python train.py --d_mlp=1344 --vocab_size=2048 --activation="tanh_gelu" --norm_eps=1e-06 --bias="all" --init_std_o=0.0 --init_std_down=0.0 --grad_clip=1.0 --decay_shape="linear" --dataset="wikipedia_en"
MLP neurons of a small language model. Each row is named by its layer, matrix (up: input weights) and neuron, and shows model dimensions 128-255. Each number is 128 + 24 x the weight over its row's rms, rounded and kept within 0 to 255. Numbers have three digits each.
A block is one neuron, or neurons of one layer that tend to fire together. After each block is what it responds to, as a language model described it from the Wikipedia text at the highest values.

L3.up28:106142095114163134094092178091150160092122115139112124102097117166155137180085123121137104139158130135125137142129126151107123111145112134146180043070101110109136143178130118097119129099153134127116145120108114115183129110132187142161149122132111085122113131145156082129085126093109147122147130115113095135137150153146129144131123130172097118177103178103138152148155142156150141125096
L3.up88:105148107153165102137142150148129121067099090147163144078117120147119134165101144080167116107135134132096159118159091160161134120150165139104169151127154124101093107100152101140154143106123158122143158129114102081125098139129135176186160143108155112131127111130164144117089113127118128113176120152133146108129152135117154107181118119158109128118131115094166071143172130108146119105092
L3.up110:127164167142135146169133144160151164126136088134138130116141132114194154124133115139144080107096135115152107104112104089157127119157125107100183106129144126110133121116138160111126140149129095136157127104102135145143138103146177129140115090165150111098116127139090137158095126103121142098125101121096164134113119132107167142149123163130156118130144105100169115154167105129130141131121
L3.up212:108090144119135118149147194122114137134131095124143144140096080163191097151157161147136129113149103131118134114148124113149112146097116116152142154137143145158143118146178089136148117086167111138132154144106139119155122113145159155136156135124129144148115132141116131114100118119141125142137116178133119091134131142121144161150127124093132108131109101138146127089147132098125119135138
L3.up255:152160097120134155143099143160142150130142091118180116114120182112120124094172171078156080111138155144098099105115157140117119145114151177120162127139117088128149144172136123154118145124093143134142126152111144099144124117146167114159079106189131062132143125167121138100113129111110131083129145116148104146110155133095138149151117147119124112119151139115141103127101108126122133095146
L3.up348:157104101139069138121087111133167112141107135143147120116106146144128153113128145097082126201130094132145108102137133093120138142110112117125155139130113143156137169162118159076132138094128131150123123151126112093163134096146153144165107128121112134096116115134161115118114126103129171122170146135116131153115146198154130135109111100137159097138141111125103137112125161158110137117081
L3.up477:122131089111132132127143132114091132119069124146104105103104133148159144165119114083162111158097112150080127103177049156105164121144159143135143136107146138095070146153118106133081158137102154115138171103149130113153118130139120115149165078088151089126112103185146150118142156119137128117113166124109148106142116126120128145136124141144120125130128129127156140114169139124081090113132
L3.up483:122149131100143140120126159137126156090119068119138124137112130150139090163135107121142034116150132167113146144162128138159135122112172129140187114118148156179138108156118118109163137122134139166114135132156180130181126156130138174146137145119125072134154134143153119098125129134132090086145092170101126132114141149124124146140145169147116127146113150130133094142145121123148135126144
L3.up545:120130151132116067089146127160107133090151108142154126092131116139138116129143131122152129147106105127090137135143131137158072109086091111129150109116136123092096155131165102119072121133115095128140136156109105114127147166099147136164133137152124148117118146164164164125103156118123173164153118121117062114142153125117152148122100144202110111134108172133120148157136113125097137114126
L3.up565:106140118145090084137120151110172117128163093133106106077104138134131111127135148084161113098159118139093127097102126111142112152121101151097137145116136101128131115149104147113070141098066165136097181133111088171104124101124173164103142142059172105128109119162162170118139147074143170134106113091153128139156137112153149157154124111100161112120140120132136082144124150152154134074101
L3.up576:116096166187155094122132122155115168113115084120134092143111127127160126137110128129121132124126113112146180122140127092108096124119132147156124103085148116119116148136126109113085195097121097120146153083139124146142118134120123122122122088167113129132126150161148132113100089115138135140119142097157128147183124112132152147173105139123114093155111128140124152181126137139142148116168
L3.up616:130127140123103165138110117182084095142119075091130098114101128121128135139145110118146106123091155139102115125106042111131178108150091152113138137161108142130130121141176104096156169104135107098125140137113104081152111129122161108151166120123139128136134109137079151123146136107112070088110140194108113102139089148113147129137133152159097106153123141098146117112160116117163132072123
L3.up652:122137113133127164109143097178072121161135143098169106128125127177135108126093145134149098126135044120111125146122105150120122124142107146129141120123125099131174097116188135117105146120091135151154137126150063131126123093100123138117165121115141142102124098147141144115089112127137165119142125181116115117143112113157155121124084137101132071105134088162114108134078136141129135154090
L3.up710:128105150164134112096126144096115130142175118095117108110113101121121088137121130132123101153140114149130131105168088127125074133089094110149162098093166115148119147162138115092117126111106160159138148149155121118170117135131107145119118063101117122121135105162118118142127155089120122146150114116121129114092101129150162169094127126101135141144081131136156132166123156126111141088105
L3.up723:112114120108172133122144150148075144147113107174101117113126151140151130108150142166113135140126102103135091087121104136155105127148123142118143131127136183139142143113081114101088114116120133144148114125131087060143124140144131164141090122115160134139127091135149138123091129152130130141132134150126145141090122109126120106160109115144090119138103103141135138094134148119088164136106
L3.up1127:120124117115140174118142120084110097103147071152152100127117124136136119137125144103131108103141150142128137179133057122141138119141139120128152133106134096159133157143126117085168116105137108144091116131130116142120128126128176124123113127122119120132128148127126121152105137111109131116115111133120076136119100124167139105113145093145122123162116155145124099123139121110106139117128
Responds to: Determiner after "at". Articles such as the, an, a right after a preposition, mostly "at", opening a place, event or title (at the club, at the 69th).

L2.up1236:128154138169151112169149168135139116160150142120108120099114154139133147082154098138122148166111109114083115109148099130092068106106120121102161103132123133105119128139151128099115132096112108147147124133123125142153119129172165145120101093137139140135146138153109113100177140110109118136113177168174123162112141121149110166120106094085168143116162123142187120100137111129139106122126
Responds to: Mid-word fragments after prefixes. Inner word-piece tokens in words split into several pieces, especially right after an "in" prefix, e.g. in-di-vidual, in-st-rumentals, in-cu-mbent, orch-est-ral.

L4.up8:157124125110121073072120131118122143104089084121149105114115156130127106133140074085142129200119110136128138133131097162090088086131114094103156098113140118134125172115164100115109092092071133158134149113128126106222116123174159136155138066131138134160119093149111108143145132081106131129162123133137127145115146144133137102118092152137130108086109143165146155145122138157135136117060
L4.up28:115112149168137115130098158123097124087098091140099083157094138116108126176152154125144105127134094167143118169131101115113116117128106108142199131128127153146124167138178137126109099126086105130123152115114128140159143151153124126106134062091110148155131169155145148147105125117108073162125170092097112135146092104116125165143073171135108127145167145157143168116107096116118134125132
L4.up701:112125117159135142120155138159127122085117125140131111089125110130125126131128139104132117119102104116133115111127126138121123165125117119131161118105132139103094156100108156091087073111157155104135134188120129086145108103127174135115165106162138062105146152157127168172162136127117150149138100150127156134109070140107141112123122129104106148183114151111113125126160087137168149130124
L4.up801:111166117167113118136095118149127082108138089113128119133109144109147125139183149102152071115089160116063089089140113130149141126134110155112135167102139122110160108139152108108128091147114126145116130136100120139134081117136207118111126102142142118117131127126089132096096102105127150109127155101098128150160147124155135153103145133145089084115163089151145099076112155139095096109121
Responds to: Continuation after at/de. Word pieces that continue a word begun with short fragments like at, At, de, De, Mont (At-hen-s, de-ri-ded, at-ten-tion), plus the word right after "at".

L4.up24:110148145114136158074106136104101178150115122151151053094108136085143115160148135085132153144185126124154113095103125132116149096118155163147169114142121164120138122131140090141113155139145155105151172127124133113122116091135118143105082124125128111139138128117091124158077128160109116134147098169164095110127131124114144154132151143158149141175124094140159104155158059103149099128140
L4.up25:118151147158101130118138157121133164145118098191150079144133196087163091122112145156138135123156115151144111111104088127105110107092123161156119130109112154102089156130138075111133133176132129124145146124164123140136138154130113107102069119124123102144119125138155114154126163100122127131114121122122090121148095094162140118104181145138129150134111127123172117152131144138135147131125
L4.up474:123152139155154161091136110098143115079132128118148102151124136109124104106140133132108109100119114168096096109069132166114109127165096133137119125116165152159159115169148141109125135135156124149150124105106133104148097100138118092167064127135121108109140151115136127099096137143114107138095156111174128118132124130149155141132120145153176120116099138136133126107170165144115116102127
L4.up1286:130107166108101142129105108093157129119090099165158107125100152119115149154097135121137173131152082136126136079105168155093125131141106094152174148119096133075150128161150099126142140113108141137104128136133092130077121085143121208140119110107088141155128091092105139110096108138114152138126142110146140149133127103162138170100127149145193159120099117146159129141113138112131150107170
Responds to: Plural noun suffixes. Plural endings on common nouns, such as -s, -es, -ies, -ities, often after words like both, other, many, as in countries, regions, authorities; also the word those used as a pronoun.

L3.up44:102141157140140106142082127122104148076164133120129085117150116132170119139154123142150131129150113115126119094138112157170126132149112110164194127059128151137119145147166103122086137143095109136083087150113119114181162080125129132139109143139120154150127132107115160181137123096121195131145157119126098126125115123114134150124160118114140133128142125116146137108160181110132150125161
L3.up47:145137192121136119114135151117116146124147116096113082135125141159146112139157121117118164154155129165088141103140100117136092139098077149144136122162107174138135154158119084106091138116126096098149125143160155158182151132124103116090140160149119132118155148137112128142144122111130113121124101157135133090136119156159145123100132137139117121089152127127140123128120159067134150113120
L3.up59:126150099127147162098119163120128140135129108129162089084083119129149180073103099106159132135147086129114145114103157160121166131108104178135134069095104163121141136157133158169105130133143123136063122164135136098092127126121102166110099187092079127142141112127102069145115139133133128113164111138126151120129144152167138124157125123159170138132148104137099114162132099131106123138139
L3.up145:128094136098100138083153159128083105121171102111110110133087126109139120130122137145106138156186121102109130123148122132137111132153134093162148111127153163149152123166126133109127140117123106129154087135113126120137136135128188097145130106185105135155128144129109162155153138119140110100132117132085112145174152096128121124121132125172140134164128114131170098122101160122117142127137
L3.up202:118094115160121114067139123116136138136149126135103100077112128148153122143133078158109107136133117134106115137110159124123107100144141173129167136126172123139098170150101107127129133143118144169153116130108116136104125130149105164148129105133172123103127149158122115126134121117134163139140153150091126149117135139097130110114136136152169118140146153106147136102115160129119126135144
L3.up324:133134123124108134153118145126131139109140163135113074120151154156172109098161132095118157111088173130101074131121115106111065126173103160128112130130189122128122142126141153154141076113111112118126117140134094066148103120163133127140131140163159120127125125145102154135168136129126143133169093151134178131144133103083140145090122168166141147154148086134133106156094126120105120151105
L3.up377:123109094153158085134104136154128171128148116145143134139107133162148118100094085130117125123171171097103096145142107176174090114142135132148143105086142141094095127155133108156087100106109068154164134090149098132094138159106148125104115138151166108154132137156112144117139100107119117080145159119149103109160128099134119145152110115135151103091100123145176098094084154100127137151160
L3.up523:121117135098142158129113186101139115152143136097143129163136117141143123120094122152141144134150147159103110112101134134139141126100097154157159150088141164095187187152100103147104112144119119161083130128145113113148157133128110083109118150136115164159130132142126135088154133135129174092156067134152127119146135136160135151112110150116169151138143129119177106155153098118119110123122
L3.up597:121116110123137137099170162112134152150162112120106113124165122138128104119121117123182122129115115147121110099126157111107145138146119184123163102094105122133119108178095122147124102133109114118134109120112080103153125089127084109122135172168122121106119122141145166114138153153140087128140170120145162102155106111111134127156131158169132121103141144109168144147124131114115114124086
L3.up755:145113115113129115117115137098121093072096129138136089125101134187108103140127117073184134119161120102138115107121086125103104135104120135130137156133107154132148147147099144126102100134102115082084095153128141070136140147114114092115125126093124129150128131141123188132145123126121148121146101108098096160147122096147145161104090132179092148110155112086128133148200140128134130128135
L3.up782:114099179159108113164202144114154130135134153130149100140120117143128117096132122131131090141106124105123143065126150116105085136061143132156108133130134149129114129135083128106092125100127125110137084127156130139163147116137131124106115124133114082113132157136145138123149106126121129136170140114101138135115124150087150148118109128150151121182173148139126122150119118143095153120123
L3.up1056:098160138105156136115136147094079157142181105138143127124125125108128108113114134145167151118129123140126096083108130110132150122112160122130110142157122122166145174118105127143117152111092090078116107171123166144148115113135109131123100170173084160115122128141103164152159125089102139136160124190149142102163089142161144164113136111159160113129122154163102146132142134106100123114114
L3.up1067:139088137101146091169149134155125133100153156152118090125121130116181128087091097109085134146070163115087133135132064147140115136190131120165146125166148124150123127113141140147160177138105096110090127132170109122125134084148139117106097141129083178163114152157098122131127119104114143122116141183139131126124099113150125150104093142135111070187130120122132097139108081149139113124095
L3.up1142:086164127146160118130136111144104148097148145148156132104127157128127121125122115110111138153156153149103098129113103149118098139134148145170113118092124160104093095129144099152131106165122115163112173124175108090134135131135098175143128119199124109084145117162150160126123096114119144154182094127129127130134153113140127140144110128156129162135126102109113096118148129130150128127124
L3.up1165:088150132156165131090101139127125140106159166175111126169168148147137098149152131092148101133157143142090116121130147133116127104141098177125129128097118167098131092156128102156132119153131096095082130112154138091130152102113079102099143124152070128154145093148114141148154150127131114131127144111154075149167114089092131128128093145171165128162118096111128127159085067101103148140150
L3.up1283:127122126145109122132152126088114137128140096116160129174133143102112078104108114138155127163096110136134121094117116128109120122104101157165121168102139151110111142151056099128089150147115091132124134132113136125103170128136141145144080114108135095122117125140146186151161171150129124114157112146165115116125123100110137129144121151142130114133092154113148139135151138127154123127133
Responds to: Word-final suffix pieces. Final word-piece endings that complete a longer word, especially -us (Carolus, stimulus, Phosphorus) and plural -s/-es (Honors, employees).

L4.up269:130122087118132150130116162138128081136108097144178045103123131128140113123130134120150095135159116146115140101106108087124107121094134134118143134116119181129130143102120113124110146107113154129161134148150136162187089114156161132110106100131132106127122154169131152102134084104090143133164151134157102126161120133111156133183134143114149113106104119140121127110119122122153114079127
L4.up399:128121105135094153129105123109105131129163132129116080125111136139150092118136086148136123140105104150122114136107113095132154150119124158102179114130145135141099139126137122096105143105062140096115147095072131082165118089144145147127114135121120104154131123152144141115135142157098149145095135110136117103110109143172134163151118122116119112173139139113132125126168115125153066125135
L4.up557:129104108126109120109119167146148094129155115138163100104102128128154132100104149134128166130129084083117117133129131128110138152105119127134114092115141116140070121145150132124074123164144177130131151152147122175155114117163111106123135134123157091150119130108171134078156150134120107130121127101137127146189110104168165139134130153115149089154114105103165104146053149134132147150143
L4.up828:110139144112135116140134199127127155147151098213117089134147175143143077115136109124159159185137115156153138108119117109195120153143128110120181106116180128137078158107083099151139141177138128134096168171099105114127133122156107119142111135109144117150126084131130122085118140135111181116168097115109111103181112125108129152144125130175118117149111126124088139117133140165179127100102
Responds to: Early word-continuation fragments. Second pieces of words split right after a short opening fragment (A-st-ana, In-st-itut, in-cu-mbent), plus possessive s after an apostrophe.

L3.up87:112153170097134105074160126121063121127160133112151086113109139095157107124101117159127110155150118135101133105104096114150107099150157133114123133151150114181121133159160131125139081136133137193165102107131113135138153150137152154123151120130144102138127123109123135101136182128125084135123147116088130108155095134142141122135087143142183126152132158136164107142119112071142138081114
L3.up177:126136140115131128112079083109154156102161134147177107118147122108135117105106125119168110099130116141120136123082135097106104125151118157140152118139169139118140139166139111107133077125179139154111134135144084121138121129127156153124159126178144114113131140149140145132146179146079134116147119118156125104120193126087118138129108146132138130184140127161109118135119172141122160110137
L3.up244:120089184125116137093168176150129100139145140156161115126141156093171147133118094143112136120149128125107084109125058123109151108149112121114147118147109134148094110134160138115145125124092151157085116113138116097132104082145147135107145113129103133147129128150118105144072140116109137109178157134106076147103176138087120121097135147125144123101142116083138104172116119089129140106098
L3.up299:144151085120121118086097119128113122109134161147129111106087164153174112094087135145105123115151148147117102118143125148113114121124155134087152103142150135151155133139141133100179117157132144194114126133130057130156123111142185119157151042150131089107128153182096137087135127079104127131130141143115173119112146164124153136144096135161150160152133144101156130124142127140160118136096
L3.up504:146147127104102073134169106128083098129128150131108097144104164094149130139104069131151109083127139141105074118118106133123136123141153106117141092122135135122076144115124078095164126160099168103099147084141134138139128143142121106170163109094137123148116124136122122154104118100113141114142140143106126078153143126140136120150122119141117132132161138088143156118162113157119125128125
L3.up505:118086179167148146122125111148087088116174134113137121099164131098148104099128108130104088095127134133125063122105130125104115097154127095077101112121140151135147138119148138150140116133131138130116168140108082123106131112137159109103112102132126117131124129170100152125102121148091141153122111147129118154147103134104153134116106162147145136121145110089135146172122083164177132083144
L3.up611:118207112163098145085089124115115112133152150153130091107118114133161125103124137114098136121170155139090140048119140140102084120132086125101177095152129154105146113174189113091109146120100090119113119128107152119159118100146155108139116117149132126120142129132090149170115117101098108077104146135100078155128148112130155150134108135112108125153170096164143130124114147105091142131168
L3.up772:149152123135141143139122153100109122097164059145145106106149149143131121105121129137156131133118099108105124138123085110092116120131103098130151108076141131093137161152113128093113175121117139134129137117109121175138124104155076173133137096109139054179143121139145123152117174142119121113145147156145144129127158151122137150114103147129187109126124161152120136166133132121116115157080
L3.up893:078137100117147135100119137153173097131124072145147116145087145135161151134137088107108094139144149123137119124164128092150161140184128142121164100171131143127109123080108106080156122120128170115084156139136162113098109070121129122180124143108121116155131122125154099083111125089089153139117151137132132152137099180140120140149130121113124115107123128118100115107153130129183140139126
L3.up905:124134160149121111175093135135149154072118130149159098134120151149141127108094159102129078174129140104140107123141148096100125099108115131106128115110117117150140177121124134143117153118130170105125133161117122105168130103139146152107108133187152153116127157146136123132126129128101101145168150140072145125092149125088127137140157112129122145168158130095116162168161148093109147125139
L3.up1013:119110097140114130128158144131151123143152128120170119095097172167133101122128123125096144138117132153110151136105127114075120141170168120076117155147118172159101190148115160113128066088143104147132174135096061152126093121132164121187108106135144124110136106084146126062138114157108123128155137087108114121132160136145142157123118153140108105107176064121141141142110152155128152136110
L3.up1061:132154167152123129071125137171154107140143158147103116147111085049095149155110115125100105130125170128136148144164087098103113113102126144089130118114122121165149148125188135096143122134107158130090126161126097176118111093118156115133139118122116119099142139177136131130128199137143141103097163108087160138120150143148133136126157147139109095156154085113123137151106122146168116084157
L3.up1071:125118125147159148147118134108136059114133120146092140167104186085141130173148098125145114145134123124140113150141085128115143134110123110112181136118129112172169140143105126111149091132131178183140117154124140137178138118134179101125088084093151111133132104151121111163156130099038137153121156144132111154121122152122141126127127101078122148106150138139128140101144129093130145116148
L3.up1134:108137111143162085085124116110168097103144120098137126115145112065136117083135118142105132157149149118088121119118140113114120134101172168119135106152108158119140131142140086147124056152082194159190104166105128124125147094126167123136133145120148098101131122140151121140142149097127149169139124096125135126105156161128143161107114130136130137140148116143107105119140140103104105114117
L3.up1161:145120101142117068113120175142190161133176158125121069112108123109134169105108136141125113151115099113109083134140135107125103116141143113073144097130128170117135153146107168095108115130133149084139130107117135137169145107141142137144158120099158105102154150114159172122092129110096161152101167156107129145122153108105155136117144166136133124130157113127138127124141110084157148089161
L3.up1170:129113179145142114143160145097158127098148134142135106173152166123122116079109151114109139141123146073087115128093119105094120099124150135149113129114160168158117182156127139084155134096111111110128119133141094167178141116145155095127152097096104117132119145153163173135129150115116139155137157127153088156118133138106134125109122155138114135138148127121117158168130129100173120145124
Responds to: Mid-word fragments after prefixes. Word-internal pieces right after a split-off Latin prefix like in-, con-, ex-, as in in|ten|ded, in|ve|stors, const|it|ution.

L2.up249:123186146111122148131141144099105109159131139159089120139116122132138162151117142174151132166176157123110140067126150118107141100096106132182115110117148146142079129141090116129116175143135126152136126141155125120143138123158122119111149125142106128129143115131147112120118124098113141143137120134120117132144107124107128132140130127134129119140116112139136123131139168097096146113146
Responds to: Split pronoun endings. Word-piece endings that turn a preceding "the" into a pronoun (the+y, the+m, the+se, the+re, other+s), plus plural -s suffixes as in women's and settlers.

L4.up61:125177160097076110108145171133138080111095105175138127149094138143146143147129086121139108109142169120125107121087153110116084150173146155153130129186213150148130126127186114123155120125092145125100096129126161134109106100167163179078136090147124137174138118139173115125129119125124142100127137187142160130139132105151123125137113114087131131134181131099175148131134128151135127166112
L4.up163:160124141109132125143143129113131140087147147180103103160084125107193158137134180159099138152150131094144119108113133137102110118119127141121170105126098131129064182153172133108121114119105119139141091106127141126140145130139152139123101138118144104135152158104129136163137133142104096147100114120127124168132086131121120156137161113108151143132162143132165132133128137104078140115158
L4.up315:126125131146133110111100154096155085114156100149127123155147153118156152088129079116130126152176121164109121137112161134070100078123154093102129134164116187094102132125135152076105092126082146181153116133149128138092144114138136083134161090143145126134118139137106160087112114134139114114118173147167117140124131168172129150119119146147122141111134136128129131119130103128126126106142
L4.up429:126148132177178136128161154097149119111139097129136137119102125114152084120137138137133127140158111114146127142105110125113090119113182134114142147109141137124122165121152131130126117121095145138144126139096130094139169148138161118122164082118153113169130132106119120146139117146126176136166136145153133122125125120140146125123140156068109120118091152136138116171161150126173129143153
Responds to: Word piece after in-. The word piece right after a split-off "in"/"In" prefix mid-word, such as c in increase/incident, d in Indian, pi in inspired.

L3.up68:138150100134107125113142131141126147128120119099153134118105140113090122127128163143123089154172078163117120131140091156161145120109152121106116094086114162150061143168123124137099121133117162151157183137132059148175096138172097145107115147131119060157130144157100108100120169127094104119143106109158132133120099132138143136109164154133124126146126164133156116128095137171134129133136
L3.up109:130105108139159092083154182129124163153118098092073121096070128140125164143077105128145089172120137129124150106137111100167128146132138162117141090106144126134098104121148123134149132157142177152126204102129120110140116168150111128120156100123143090189126117120138099131103122070099160116133164132124110188171125118191135136135110138113129077153142097101137124108124101085114139129138
L3.up134:092153163123114150160115159169124137126160094085131075123150150104133141141102135148104116129107095102152120147114137128141162141129136154133157141153166145152140113133115154139099137126151157148138153103129142096151121124124155113099142136190121091141122135148128149108078114131154170137188133175104153106175094097102147104163104116136133119168137124141134085140111100119131138107119
L3.up180:124118132099136121099088126123103116129089085075085104126164139121144128176170143122118157129114139168117137062103147144101155111081115140077097137122157172159108103128084131101116135142133106160119161137141114109140127110140146140098172108084125095135146158142137108094146136128144100066153102161137110152136099109129128127113160119102136122107145112136156131128105105164128118094166
L3.up266:130157145113104151128127152142096139150134090185150126132111124103118134115156109157108088130106126143139067096144109083137129101143154184145106095126163154160159121135120127138123131146141162163152141127140144146143157134125143117131142094115080126140141110132100089122109148059143160095147133180142141139126085154121142147097125109126154066123154122117178100118140148110124137118103
L3.up270:114097144115133142151117132108123158142138138158119093144064139144145130105114134121161091114136108128123161106136084123161124121143107138157182091058133114124120147117079108122089120116169163174143111138140109097101118133141153107094103100062144128121147141124093088171075124077115164134129147152131104158140116143120128118120102136165147088145148131131099127134167114109137156128171
L3.up546:131128133106159096121101163121117101138161079149170127152129162143139120170128120139138145122146112125115148108134140135176194134138154139134119091120158109125085131132130167102135112140150168128156186120163115132121129119160113172164084083103138101153117138113184114148105121121121107121174137179141120150138130129101131127151108131144125092185125133144142108114128143154102128168104
L3.up655:132090098152113163154120098144120129122133120129091108102127140137183102160155071110159075091122078170112156070107110087170126139142111120161157111144131166131121143116178110094104130130145122131182142127120133130121095092115152121199107090152157098126136156186124123138121136097115146140131131158130116144151114124112156125124132137131121117088098142141154124090133072110142149085096
L3.up679:133131071113139103117117157126103107133087105119141123147136131172152115140136110119085079115101175089124126156158081113113152149168086139126138120119147162097115138140110070141113145106136168139124143125125154116156132126135146147177142074154105101128106135113093129144086130089140110116138145124112131109104115114110134166137106088200126088164134140127141106142148125145103123096139
L3.up767:139114117120102154132140162169106076118141137141122108135109139134137100124111105121151150141129119125111125145139097149170121138139104158137138078084142115152094101128119154122103169122108136154151150155095115117125083116169126105116114126127122146109142120164152113103134148084119106113150119142142135158095111118129154156142104191107111095152156111137138072090105117148112119133077
L3.up823:139141117158131123088174152173158091122167107199107100095122180117157123162156130118145097158150167081093144125113150110143123132138112155133098103120148108153090125105139148132095138109101136144107130140135133163138128169157145073127125083155169111147120084144097133144106121102110140114103136155087108090180122085180154110102123134134099084133133102124135120123099152149145121157099
L3.up855:125114102085126142144134136123130141139123112115148105144118140065121173118156126103126112157106123118170145093151128154130107114087065106117130083113126144128089107102144123098102162142134169102134198129129118133173114106133147127119142125163119121116149114137103128108102107098109130140164135161094079120124098104116138147136118137080103086175126138135148126100118111130178140089091
L3.up979:120185121168187116099128151127127111124099137154112103108120161115160086142141071133129143134082106143155146136124133109148153087126160139112119083101101142136073146140132048144122097149121154141133159100116152137121159145146096125115123117154136116133123102159131132131110141106118095161119113161100151099111138149122142130112100110129157076174084113150146113120159142134118150108110
L3.up1039:126133128091122108139086159138126157088110098132185140144101125095180112159088110113198142128138133154124121101124079127187136150124116127072138149080125107116150177133080118100124131112136129127113167135099138127147091107131155119160103133145117129109115157115132158121081158111100152116149152141151124124146122155136129153129103200115122130157176148114095117139156104191147134092131
L3.up1090:130144094152103133148095147124110128094178155160100089134114138162140152123091089074141121138128123100106128137148115121126136142139140111092138094131118123113126138151135121112095141117147162113102177108115115112119109164141132136140094106102133086123127099144157116129113168094079145147119145171111094127157123121118125163165131122131094098187135103092106094163137130149124124146149
L3.up1276:129140109075125124136148126106150100144134085157154124186104135114129145106143096127133163163146123135106120121121103076117110140129126113126106136098123137109109095130107147111099136151132177103080171129148107166117120091156157186164137102104134103142109117077180125070083134175143123150146109126140118107145097111144121135179141118120109078150133112129124166103104177142117137129131
Responds to: Word after "the". The token right after "the", mostly compass directions (west, south) and "first", plus split words like the-se, the-m, Th-us, La-bor.

L2.up518:137150122152133145137117144144141144145155122101098116088137127092127114104146151079140099157164138120100123105104132142147114134133103158093144160126130108161085128161110143117062142098112126161112110140107110104139099132126164144083112132140134120108145086131105144128084154098119154103102122099149123159134127130185119168142100136144149101141179101101146108137107127143124153094102
Responds to: Phrase-opening articles and table pipes. Fires on words that start a new phrase or sentence, like "the"/"The"/"A", and on the table pipe that opens a row's next cell.